MLP neurons of a small language model. Each row is named by its layer, matrix (gate and up: input weights) and neuron, and shows model dimensions 426-553. Each number is 500 + 40 x the weight over its row's rms, rounded and kept within 0 to 999. Numbers have three digits each. A neuron's up and down rows have the sign that makes its largest values positive.
A block is one neuron, or neurons of one layer that tend to fire together. Before each block is what it responds to, as a language model described it from the Wikipedia text at the highest values.

Responds to: Word-start pieces, unfinished words. First subword pieces of words the tokenizer splits, mostly foreign surnames in tables and lists, like Sz(űcs), Schro(eder), Gib(b), Bah(onar).
L3.gate515:533502497500499524492517453530524528505485470436513464469427491471442443539462517468487472432485555452439468525510495501507527495452547477476486538479483491497552460470460574517453531478586418450568456493453420493545519519459457613404465532565565552391507471424428542507479520561480486518508496456432527495556562536512475534451504489525469486496501538564477506495465448503418482541509
L3.up515:445446505500490540439494470519527532539458492469508551547528488485521457468498535505528530472502563471488430454504495507508531486474571476471467511492402564461487544473512586478445464513549495440522419511489492540539544447488456609409497520537481494496490444425535463546417491484469462471441451484460469469570549440558477471499440479546507429481521484519525491432484548505475549503409
L3.gate1106:517535508526542465441497496530516528599512487498496540472485490525479496490487521434490474455566485477452485491490511549494468456485526559527453535511534514437573435468502459475461433602599449480441500526526530534495586578503528516465472511512499507444492500489438500473445442511522479510492490479479475413493526451517467457505437526491496515451443530555507480406578544413489501563508
L3.up1106:526517480573526523450500432514543468569550510552525475471458523540456437536449536511463514508553508475438439450576453510445499436499488511514462543498487533454520466447543496491428458527582480489467486504520484486557505538467505561542518538546533454522592467481519556499532442501493455460508444409498500486524541452567504449522491510452511503417541494529573472449566487499513523525540
L3.gate1116:533527513477488448514574543444602544567493452496497493408550520517454516475450487507553516585487510488548542529404517507512471442388542486525436514490454458419495465438472528471561471468484495494461465443461472504515462496527450512495489507460519497465483495476463489397523493481550496465452515544489495521480521434527463480435455464524523449488523469527453485527568498567528532521531
L3.up1116:501541449524465481494515491486492517514436437529501483445504516487504551495457471536483532548557463457497521505419405509479497519478511510508512481478458442428522456480522510459530439450493508485436501521487481498483504447543512490494535500518525471499417537489495522400527551451551406514488512546508567511486474474465525465460504475500513452497548463521499469446605513542458493503554
L3.gate1121:561569506500556489464543455457524504574505481586530575490466542458483407477536534535507441474485536566556406459476484456515486520341485479520451521496490490512460564544454555506433508539494516498531436469401504486508570552460485514500410487536558494546434368500455431455511491413546526412498543512512541444477485498529439550470492530522527525437512551505511489465492479527493506560513
L3.up1121:508520485538515481492580512499451542515514508444413558432490534596528400435586473513530507473491532525500474473499420474513476423519460435518417516545474476534534440528462496562453456491489516459478481501486454535577514529432606521496450495531503540453428473554506588473460456498434507464542496525523512490518539494451507472409529539551467491511511588463571487458532505502488494543557
L3.gate1139:463545508460516625474502509449503522518541530511510486567606496543414493461473453503535518527462427528431490508503497501448519507492501512448462508505474464465589540469472406539537433478473452478527491508480451531458493548495454452522450500490478581455510495566495479557499529527529536532515480545500502487531542536447478452501497416542569540495520466474482509490461434501585461527525
L3.up1139:509455491468504554528483510455515560481528533520507472573567532537422471410474416512495468525473443485465517430572492469491516506501526490502479469533465464537485541437436440480565445493527537419511490437404478469506479546495475441501449475458466592437461512502457524536430551495464544536478474539512533503492484490448506454484476464519539498431470418538473484495475489493603407533549
L3.gate1227:483503477480561530490570585503523507523615504501553408503500492521523512508539481530456496462512497444496495438494497471490504571453503512547554541443575588475586453477533530500481460486494422445535440506503520446457472592530438502539535485522425471532520520534503541451478481485529530524574440484504491503476535437480482415535410464483484518509429485517511483531454477560557527560582
L3.up1227:506490441524524577486460451518545491514547468507523478510478520527545558503510482551523540547497524531451549453482539525488480543499531522566441516523435522462456524509525521475474509468472507476501478511506520418500494443444478466518515508538452481553440532538499414499465536569457508550453390475572460509446423470506543472552544509529530483477474491541502524517544476521509459572504
L3.gate1247:481545483453444547499496469489594554459421512468582529476478474498541507561553541484446532508506463545443484558518538424543465503523502530527521549486508453387540464557512516487534484468426539516518508450485434544521555517474488492527485481504493534487466446470470563494483477507506559552483434441456472402523520420497488508514461459459519446429438465511514506483518499517509472545497
L3.up1247:584558497484482553480477473491573473511472464438503502548485450497535574539508463548475540538480435531494509512466476496472499460480517502536542534438521526459571432527502467506527484509427524526490511517540477563443496468478504422510445510508510501532466475493456462488461515517457547469453472443429452409503446447507437478534505475508519470446470459568513503458542467466538526498438
L3.gate1578:510525537489495480544534469476538522385477512499507499507483443416582455522513513447459476552479529459522496517447506430439441461449517452484476515523465523510474534509466469541496516526496462497482475485552488478497535427413481448496479502520523556486521463519435479526544385502512517529487488544502517379498553503558498438569461455443495479491476462492443489417480514407458464499539
L3.up1578:496510430543493500484508537519449503502538493515402518488555496528474539547477434568530519458511503443452530472509525510435525450560452470500517519491462449475581551548520441497543417450472428536479463468533520496550446494478630449444505497440463513510457474513503542468455431567423484475484566439456506504456520584530475452515517473513462524477596534445547541426429498547532568559570

Responds to: Structured-row boundaries. Line breaks and leading dashes ending one row and starting the next in infoboxes, medal records and wiki tables, e.g. after "Shot put |" or before "- Party:".
L5.gate112:555642494530453477549381470520532471479516455520519510536544487536524499523427519449525517609444422438443512514503521516478511513556519502459484482575504555551573527531472530501559472448503506473521569509542443489435480520526575511586569555485475562487556506472454459488520469451505521438465535430486563458447543536453470539523489457473475527432456529529486528451459572495507449485497
L5.up112:591481484467542533526505539458515477513473485511439480492427497536482505500601476598514487434573507555491502482487479553476492498484477491472478488495561473491466481500496488471450556548568458547433481520497577514542552578526432553481460435456502404442478494505527456557509494529514513502482497523509384574469512534448505526477503505475444520504530592484467525571615523511439539498458
L5.gate431:557504533524450482522557406478504505506514550536489473530466547466492576555547502554490518455533545462524489528396511483428529446500458513454472504480483527508440520549513451473525497569552537486496587465492533507551563530513512514537500448524492508470579487557495498421482472498441551406363518507498462513488499520469504581526526468499473343485469473518474540500556521506521528507452
L5.up431:546553560506436527464488452528502523548486467500551483501484464503522554529506491615478526433560455539433512515548474420464560429455518488471497506517523501525474539529487523504561533594500522448544501477459479464505510519472597498460466511459494615515583494527453531512494389501527546534513533486505468564501504423431494527483509504497479442502442525483474500516489539543554495545523
L5.gate746:567550539492521485417512441549462463471500489430503509532420448493510566507511468485530511471480534508507566541504540527486551487566489440456547424403494525498489522460561430496465437479455442484508532484476488546456527482469553553491507512503517567541432516508474531531543440614480509522545495483506516523550518563475468529488504488440487510490490526470507499513549389547480508512490
L5.up746:525479540485486594470495503540553484532490520543471502459506485481489582529503488535535484528463473481450572554522530525473483544566498514465488425513480532460458545538411575513472503461482456499457472488517502503570527479473524396513501456543554444511559483463436395464497500506520464435543514498476513520476505476462518525470576515596535476497482519447483479503486450431560474425448
L5.gate1322:482504519514376517463448504491499455477583574487497459525483446456430464481495553496516570486475483544484474497449477532482497474556523507529557508505510556456495539501488456558485522542588452494495467540593452462453518492460507504460553533547478454534424514406457551526412555531520498462541526471469430491501491482505462478499484467513551499462463592508370541452522499496431444449447
L5.up1322:433539547510480434527489614416515572529481456451505519525481516511525454570505449494496486480488455522469498519481518542465475508518478539400586483482487525538445476489466509536480463531456426430457568491459482499450476482540556597475491460481541554491484590475459509478489467604488460524461466460516490487564510570478468483424500493514543467499494531498462516506546540461533521534551

Responds to: Third-person personal pronouns. Third-person pronouns (he, she, them, him) referring back to a person in biographies or narratives, often starting a clause after where, a comma or a period, as in "where she received" or "replaced him".
L3.gate133:459494506515538479543509532489509541496509573534546509496563583480485490524487481522478494593405493456554499568463516396481481478447451521498511464517449575458509439503541466411456397492513498496488499484457490460481550540452519489560455464465511456530453491471533505469464511509413508526535466555497477447451490536505486472447432489506454510499550476585494481513429485455460485537520
L3.up133:462526531480522509578548534470481505483521474546543557495522564517478409497523450591531492628460534502497510531482512472483509424480472538575467501527509566449547431456519449496439370492533499518491535499533453493499508497474504507555474436500464426509476500477517508503495544494423497502477486538500515438544532503549438523495451487557417489494509478501521476520486478464420497520448
L3.gate236:514478541489533569511528478556478456468486509448491519502471563488490463470541458485457468522457519460504537571553526444536522460429494545481533529440509493468518488445540524538426562451537581497419534549551507501486462551498526501566473481520476467505492498429509599530515628500489517458491523476555487465518522447535454446462460418555493446504525522437510478453503479588543519471521
L3.up236:528485530446473557568511457549554502499548481488593533521460563510474502537532500463441386429452487420542489560450509433469485523553521510562464488529479563502434442517554508459514426457513526494495460548527486525491457539423492538492536429521469508498442482577506487425483455518499496530502515431491486496514494491523461461459478476501504485422520526552507474501554513510444516483519
L3.gate555:551537509530584496465576502415540506511525454452496513516494464472478533602516496453538432513483441545468479420470541525485467474411553519563465481507506538454515481537437453500486421509510484577452548483516476533489523495492559439540581507442484448558558445504458405539474542516525474457467434489527471544436492476444518527569529505518472527438519481463469490516505545524490439460537
L3.up555:534490548471488523511458503499449458462509496520506529499526529496492481391558499468492497496499540517488454487476495460527517514537545514475511441402528517454495515517487571532458456481507516553541456488498473508467466602501508526531476552542496474580464492541491462513432537524542552459558493559533460452509467544467451508481397442536487545499473493528457477465447499449486558560560
L3.gate815:482507492544521483438448471456446523484476536443506538596458487534497563524471514563518480477537470498501528515530482502583510510495568519457447558586413490519452510536500478455543539467530527474486502505521531506484469483510516500435509520516514538465512523559508494581517491512520491415455503529475472459480466523574543435512478542506462526446445515519493488459496528415419509546480
L3.up815:498556473512457525483576450492494480497464418455495463431491464480495518501488525517489452475551463457451489471458486482510496506482516505503435554549520489517474494567433432477468411509478511539470456563460458505527472589577507499495504527463493541467452490469539392526508491524444548584507522498516503455480440427554457504492453479493477556463511571521482456476519559508499511473475
L3.gate1174:488464470396482531540501507470452474523509510451478528479461474475481493446395464509542510532452492508501545559480550428543460499371528558515538528584496499450493464462512477504488509506494565446504505457470481486539418474474484540470533447514509532477495509452525472515463473479508489420561489424538531513458522478463461482482528519492492525472501536490495500493477460576482432521486
L3.up1174:459499514450514540477495478500469483511475524500513485522494447498541472472450558491474497540504534528460521551477503431474466529470555534502600548489597483538451442450551464446508487562456595475543523486534545503465428467479379509417448485549470446489500462498501460538417462467528551500570454368475536451477553515501549534490500505452494481545524498434548500477486409514530433495499
L3.gate1394:479522519425547456533512463488574492472501506502484527513514544450519500445532512500526564559482516469555535500551529557530494488467462492468447470548495518515512424496492463548446411508496490467470562563511483501431518525491520464438493490441502492478521514538463527485435556481480542504477475504513477439559437570520505476519541546397494529465459499486533477472483442464522489519516
L3.up1394:509520534552493485557509504449526473407530450462564525530521511506555473465499505525434489580509463519525501531459604547450506495505506540524471507449517545567572449493439443548463430529546516483518491574529436465458474491569550420436490531468472505514531501523501547470433531471532533488533460544469472494494543459507458444523485435446469475531483477450469459440449522489653508564488
L3.gate1435:503480462540518523491480494482585499500553480467483568453444519457512530497546449533514478434478516512512567477495562451477519447564628577530473439535452542481399547470524490527584466458481482476472496504506539531527459487465482488534472467520526573514539584559491494505437456501443461447532547440489544551531486418456521487491514380529479446495545475517434534479542614448407459407489
L3.up1435:516446449465501571430492546503524544501473544506558506456418468529528509541561442487481514540556510509562565545495583521524544467561471553497542560549506506495430480489524447562570540497568409523423509469522504504473505383570427542497466456533478474487493511513496518462472461466478486454502497507480495469508461436470471489507475367442501452491485460445472462546493485488412426486460
L3.gate1583:465484514486546533490529466524544491538583523503562448430447521502422528522431528487501515483479510493534476464398501519490514511518556569573524469437535520497488368471442540499488477444533477491435462502477435590515406498513518543488490493521478405442570453504504509538370534513461504468514497471520533488518516507511448473470567459433532541482537500508461466460503468507462559477472
L3.up1583:480503578519520481355491497479469497503546516486515510490535413474512457573468485470469417512478499526505553501471468533450530557531455527519486551523447478505519410435516438492450516541542453485564524590467550496426542501564496552460492479569463478562448443558462534473437520475497508436533512491489499526388507473410427476535521482497474514434470490466509526509468532451573490555523

Responds to: Narrative continuation words. Function words that lead into what a biographical subject did next, chiefly infinitive "to" after went on, wanted, decided; also has/have, later, and section-heading words.
L5.gate138:487534547533471542475437472489468544450443449561452588571536552516549523512522488497463548455527555530508479454553394477486493501500490542560613497435448516488482498481502472448565481544500528444576542506496461486555535464440509540497476511493503574434563430505535486464480499469438451542467460529502475554496536493510494577543492551504530513471424496525559462390502546427462422480562
L5.up138:527497497423506594551420572495402551490527517504425508507494512440503504518502489516496460580519446493471539547451484487384498523506531479492475481494515501498464519476435585517451445507511507549518508538572509470551433477510532502484443495520504464570538480481542552441536492462477511452516471426511443511461474553457493470567453546588517467517547542488458468523513507453464510449504
L5.gate150:506487498503483537479488463414467530517571493503535512527533558491491559540493591489494549484479483451567510479496508491540538518487554473520520441510443497367469508473533437465442476464589566522522548405539426478523465466508487495428469439520440472515518465532446522558476509529565442449502577475484405558472482483458461504541527537524496498508427457461482553481529511567525484557486
L5.up150:511440545483479510527496514512517498536510450520450483542548552477527442541509615506503436585519530417570535500472422499579503539492499594557496490466459510512464514480465548473457511555497496556486533522469474511552474440467407512399445565532492492514518490472520463488413488487504472488538526466482448467510493503478494542477475518532526480492482536447473512438502470423501465504477
L5.gate1396:484577514464510536509436473416477484561475502587418539481445537474508515447513533461488547512519509506483549479502459486428482490475478529542477431465504466497580541480477459518538455554567545481486519507489529485443567473506544515502461558517427539486472491539561514513442518513585557573544482447481509410543498488487455498570522576471471470539466472472493559551435524497466500507495
L5.up1396:532482502489484564441491540538511492433543526443470502511486427552483521498448461485438555465491503528460530497494519531473456528515477509516457449485577513519500447534512575465527454499520494554499536514554457466512505497546529476419473464534439523456511462516540515482421490481481455470426506542496530484463475514495496497468613600427571528447537535425442522483455452509492412477511
L5.gate1422:538492585502503431430520515473513503478493558433507475521467559568515524511485457486542515517481459530488564492539478523463518555520489495427539506500514540537505505491457431511508509502559453523478572487504511543527447519486387537431501504511533448485480531525467515502523489433571476442580509538525442574499502504541476497424455522435481509518489530452498457500560434408525533530470
L5.up1422:473443524551479407420506449445546456523552546504482481571478513518528523472489544483563554532503495580509582504528497468563486547494504456474490374508479448521540514505480471525484514537500466454491549574512452551500466535536432425451475530470541499511501506568492546531526521432486497400489506532497478487413472444514493508553562451511521491484519450499493471478552481493553501516505

Responds to: Foreign-name word pieces. Inner pieces of foreign or transliterated words and names, often where a special or accented letter falls (Qal|at, Núi M|t, Re|ina), plus stray name starts (J, Am).
L2.gate1082:505474491533483528389517562560502448561447445453464438529497497461534487548522471531539531489501415470422534491563498566470479449449490511531477572597447572449512447459505525520482467529428513439534501521502487532557453460494490535497445520535528436479496467514464455474529570508523427450532518471464482426518482531496530509425505481525515468571466529453494440435498564486479518565491
L2.up1082:497431491525449500379502492527497435545399473502456504512479448472521498540530466489527511542482471500431520468542483507547478459469405507526504530606448560457456482436409539511436483506436510420516464498492492500553534494481489524525429525491546552531526471467519480481460580483502443514557500520468483429532510559471463491456496473552479426559463510532514501452476565504466523524502
L2.gate1614:429476476558564554409510508530528528507482529485465520517437468455465414496528510514532529507506489472490498519516502521534548537432488469476512511492452484467530489478484540495521477478537453510471476495471474520556508444425492581475512483523472492439510446514492486526442471494431480536538460469455519484564527484534489546464453499525522519563506527521505483430472497473487485483510
L2.up1614:491506411575545531449576530521513540548464565452492521526447483461485444525498492492516577488519482496430429508483463485502554499428447487497481476519482492491453428386449550516503471491499416504549437491439496531528512469481437560449490466515512543469516434501502423537446419447509453529516467524438494488517543490559494540428450496513502499518495483526478524438425475506506497520489

Responds to: Word-opening r fragments. The first piece of a word split into fragments, usually containing r, such as re, tr or fr in reentry, truces, fronds.
L5.gate395:519510527463532506508499482491568517436482458529431463507527504440463564482445458448517526436406536473432489480463473392526446510471516479519513527511546488539511483456538538512479546517464445398568528527482462490535482529508467515480462468459525492513508510481431513502503541577432427448478541448463476537465488514458463574480486422535502519491524469464531495521497473519482527476503
L5.up395:433545432542552522508493512454485455490498511531458528454463562498397472449407514455495539500448478590532453502464491454537460499526537539566523491553509489532453482457492582518479536486518456428560507535468503484546493500540469483457456569542464489507454433497531469498438493501482458512558513521471526476508522381507478570453442497553489506493451493528465460503488535595534508495461
L5.gate954:501495521461495527518540485459527498509530530441454517485540471534429474468475510490479516536471503446446454416521605509599519523437523504429553483505491483491497508551505500431585506541524431515507519517449536585549526445438501483491485506446436511472569464419521507481552437513494495521513526492489449458465468517476501567541576508543494467524542541497460464540553583547557462514520
L5.up954:490561552486527529522505483503472520455502507469457521395545483506529542523519577447397459448432489516460581393518483514590467491461486605515455470524520515542518508502446480540470513464455480525571506483456551481503506497524545492550540482489415501561429483484557460460430444538439432482507524478451548500435531453474432426588518582522527561403510529510518565512511493499519514454488
L5.gate1715:475537543482474585490516564537446488493457465571505470529510476546500505507497551542504499536392517498513450522505571560597481477530448504547537531463429428516467481523459527449478550398524506567487516517450536494553519454417445528514518471472544450533417485453440572512572587484421486499469480473491451495548508469528521553471525518414443532414460500490569488557486459509569458477425
L5.up1715:422529498507523515533484485571496490479568463542451546532485501453500522516556544499516452439470490509399475461426487488505507513497552477492493542568470522547504479495509441520477476534479515528520529548535477443531427509555456521515435507452548484432534517458508522456508486491520447460473528488498542578562555539497502464536494465458544552486518472580532461511458449495471488504516
L5.gate1725:509537578468417460500498488501502445517439495493482494468520496537502511422452565476476527544447501428538499470579577520512487502517416549514453509507432519590461546497513503501485492419497440484522574508477461509517539460478539494439522468535496558419528495455509487488462532489511440480496451562509567529424458462495445553534486525467492471485505547445462481476528457457494475567530
L5.up1725:487505578460473462534481524485489392473464474546509511467509481547480477471460491437446480517509464467566444457510537435520517469532468524524493444531513550524444512469551457479459484456440374468460485500503500502507461498478489493392487486513439554452462492458519513437487557534516441517501473494513557520431466484483443526532482535496491540477465544540524517493500435508592497528478

Responds to: Coordinate degree values. Mostly the first degree figure of map coordinates after a Coordinates: label or address cell, e.g. 41°, 33°; also ISBN, currency signs, field values.
L3.gate10:488487541568491478487485497486496516451577599498524499499456451465475585534546502523471474553521512517484453490540454502468473472417492510519479537477551435528461552540448499531504554457467562517442516515452495552461515465518509541508463494478529521492493500520515540483532482443511504502516435517457458463507525516476485538553485532520450432572493557512491504487563497486578531539522
L3.up10:514438533531436493436438514543463470518461518499427496530516478436460591487491482591454575499530511480480493554471426532514494475499454485444420489486501432553480442498495379530508548577530545506500601450522554533421471472482550552521437484490545490516512524493440500495442515494395472531470448594506475480528471498512540462530431509512509483488484480410548548452492521514531500487588
L3.gate512:486476472505495448428525526481465449547421490525543534494514562469538640545586481536518521486511517535444538555526594499495491488481529513538430530479532534474494499415522458551484515479470557502442513513553478546505482538522471550532493463453533450507510501477525487501517506521521484515443474493500468416445489533494471504454481561471534510416478491458506476423464543505514504498512
L3.up512:521505523492533464464497515459523433525473449456453515496499550520511520484526468524511515475584483526479601553549590459502497410502514554510437546516495438462505550562442509545484558476453551538515490560521492510417503496453522500526445538459523458537511456510466507528551535519457579511489545468445546442403490516593534562520481532525456485405498498499495506461500546472552464496486
L3.gate786:576494569540437491447485594497434553452481475587477458493495474423472520546511451550413540485487536559440548520506578500483507523420509492490440506516520449584495440520464519575508534464460478497472507483489486509446506506500539523542521449441502502527451525481459520612537525493461434491529479560422461434530441539526458593564443485517515439452488506412472513463575497533575473464486
L3.up786:496507494521445532359550579498497525429480525567465480499483454511497522444495462492467510551550529531540475521467563424452498502479564508516494520519503459458474476487481496522492589434438524546460518509472458471453500460490508529486522503460505428490461459514546588630526507500479492493498520483531485447504488511556492511507455482449439411389482536445452560427527484496566544498488
L3.gate916:488491460523408555479509486599429529461478519464529502587462534584503555425587440471519495563485461542471486472482518450505495465456531542515465496490490460539454478493441525486437486448472507454540476488466426513505532493522406531521449456517490471458485484502605550535549466495496515449387466511502518483486542404482550571461484476564519510479512442524481443583437506549521482519527
L3.up916:521572532510445496466498511546472507416478470507504478623491443484561468442526468523501554534535471546501511510436527478534527541455478482512502553498575431479495482540473489483510535498506531422526570413457484525531504515476466496540550513512461533601466506505514587586458491481500547525483484554507508431552466526518582529475487554579495536453455502463550461547478526572488492495519
L3.gate1062:552465462576473477482553520485609481518539545449495532469448482521497446497518513530484516525470523510515465525494505488554427470445481504481417556560493402532490498489480491531559474462489509463482486500518493553495477509490529486489539487487557515501475515442460492589516498494441542514565498476486508437484539464504552527429526492520440568496504525497506456450509534437548552495569
L3.up1062:548589502446446491492523509515411498479587544494517532515467553529501468461510429587483537427497519535566502522513458496497451530409534439478524525523535477488451474542462496566440489521445493532493512430537499508479475529464473470522507526491459456443491472506529448502589464468527529498498522485519503435546465550515434512481476568500436582452489585563521576433493485503491496516520
L3.gate1198:454482534509492465503500538584519431514491532540515445517475537433512567568515481483435521566500514569492518554441497401491451492506492467506534495553502485520445472513518502541443528536445535508429534483425547561559508418459502495518455490464475518535454495529525473518560492524540501533559475510500464445458497421526506511493486541518547431473429534440501437499450474493515505486499
L3.up1198:520493544506505498507482561516475489502499531518450465471545540478489599528472516560443532510513523526410568493422499426550513470569438490467489519533480527491430558532517436519427560486532485497490578441470506544457526497419511472600512490490488457557519458538502493533543541537502426509495504513470466440458450469521491478568506557543509398510479509499526468532469512450531478493578
L3.gate1342:555516524511465514417486604503493472530585552532446526496478393505460531484529508557491510541555505489454480567446525472444528439510474492451412422533504499514493478541448450505505484436389598481526561468478473518499508463483551523525528461453475439557538566534542489512565477499413466486590501491454481436516517507542477555497420554555565489518508511552461518495506578457571530526495
L3.up1342:493485478468467517416492580520443514457519563526481551506530499457474573488484539511528498498528521528546487538414505532465561426612488500496440459494538492518424457514463524498438507435411571485493539487461463613481543411475536497522457471436487494527489494542546561574562504505508484503532535522466411480472503539459463504473480486534499485541495553498456527524515582488588527541473
L3.gate1621:504478494542534519452488564488500457496492542533500455466539418569573511452554540510537529471540445490455547509499482437491496489475510435465542491479534424485486531510443443501502572446524546557504472413477529495520535442457493483471515562503460475517532472578557532547486501482507542471607503564492501425511493425535507523505469503534480474456466575532495565456554553511558507476486
L3.up1621:537480538501490516506482560509468519524453503558539498437577532548492522489587489540464506421569478483474550532507416508432541492536527505515455543455453486533507437533528416595484541509426480536538535413473498564472521493469490552504487488492454461604452489514523582531463454465537512495575472521468440444482505489514461544538447501546493486398447503456546495452501486477564545506534

Responds to: Sentence-initial subject pronouns. Third-person subject pronouns opening a sentence, usually before was/is, strongest for She (She appeared), also He, It, it, They, even as word-start pieces (Sheikh, Heian).
L2.gate1207:478492496509554478481538493511493517481445381422528510418480485475563569586523508446588436508496485533498500497452508517479495482516516469477474534549529488525473432468503496504542467477521476466478550498523473459530478523446493563526578424530510590508474499475498441509473522494583477489445478452504478548532506461528458550552468464555486482453476504517489444528463477564509472494524
L2.up1207:464508516460516492469511460497520572494550426392526495461510500538537510497543498455580532486522470517480465491488447519478529505515533578444477512561461549512464492459527491478573472484566549480487576500525440480513503532489486501506572478494496533479489475567496448439486464461521501518518492491507465508495538533581457500516438470517496517490433584604525499440464502531475476570513
L2.gate1622:486497471445451522424519413521554513487510470443535465490509568517552527457532479487531450483473540482541469596524547468427486443465547570491545518508509505503416488564494559458485550493564555514423574463474485465473492549500467532408520506465491513535480477491544398486530486433480481477538445462539518483539518531520486539493477448492533522519471456534515475535517435460444472576558
L2.up1622:513486483466527527502461456496451474494550488521482497582418542541517539525536497482561485473441526504495539595472421477426427530536501530508509503447578555480520611528515533477549516489563543490528543449540446477492457534514496491502522479486430432591479497522490501554474541500544431485464523480454489523491446498508490479455543516448486519468489507551551513488550471570478471474507

Responds to: Coordinate latitude degrees. The degree number token starting a latitude coordinate (48°, 33°) after addresses in listing tables or Coordinates: fields, plus degree signs in angles; weakly mid-word pieces (ider, ves) in table cells.
L2.gate1190:474544481548487488545443534531505440507529478495518473622497441478509519508500431526495482436492566446460484459541522511425533561459507525528485553484530438514419447495487460487444530436436420531473534426513441484481463476547444535502526439484515508529504478503489560558557486500477440493502433483509467479517511510635518496513415468543519501456544500529428495385520542549558485505516
L2.up1190:488463563507477504440530498444453480512518496561399525450586476451453478517465566507522549610523454495471479548483513483428503435529476443493540469466420506516476539543527438551466560458534602477494502487410556462524475518483544517531495475514466492574496503521529477474515509491516490472449559550466486495508450517528446492543411544518526498441447529478517448547467526483526538503546
L2.gate1191:519588505495475540494489523525436442487508542510469520534473501508511492525508505572528469438502530493452496528405447502484495482468484487425470510487506449528427519512519533503549478468452503470490531432470474507500517508497495547519478442436511520516508555496423530537544465485519441477533489507439564443488473527569458494513428475494529550410511526493435460477528517535566508487537
L2.up1191:556464559515509508414515532486498527491553552547459523479540537499523456421536496508519494495475465489449473503458479551487474482488484488489480547499540533566493437526488463526521519485472539502445509491484500519466484465512558533444512444440582521552515483490521552502484467499504463505501452549493541418500407474536448531482413538483505446424456528557448447459511522466522507472540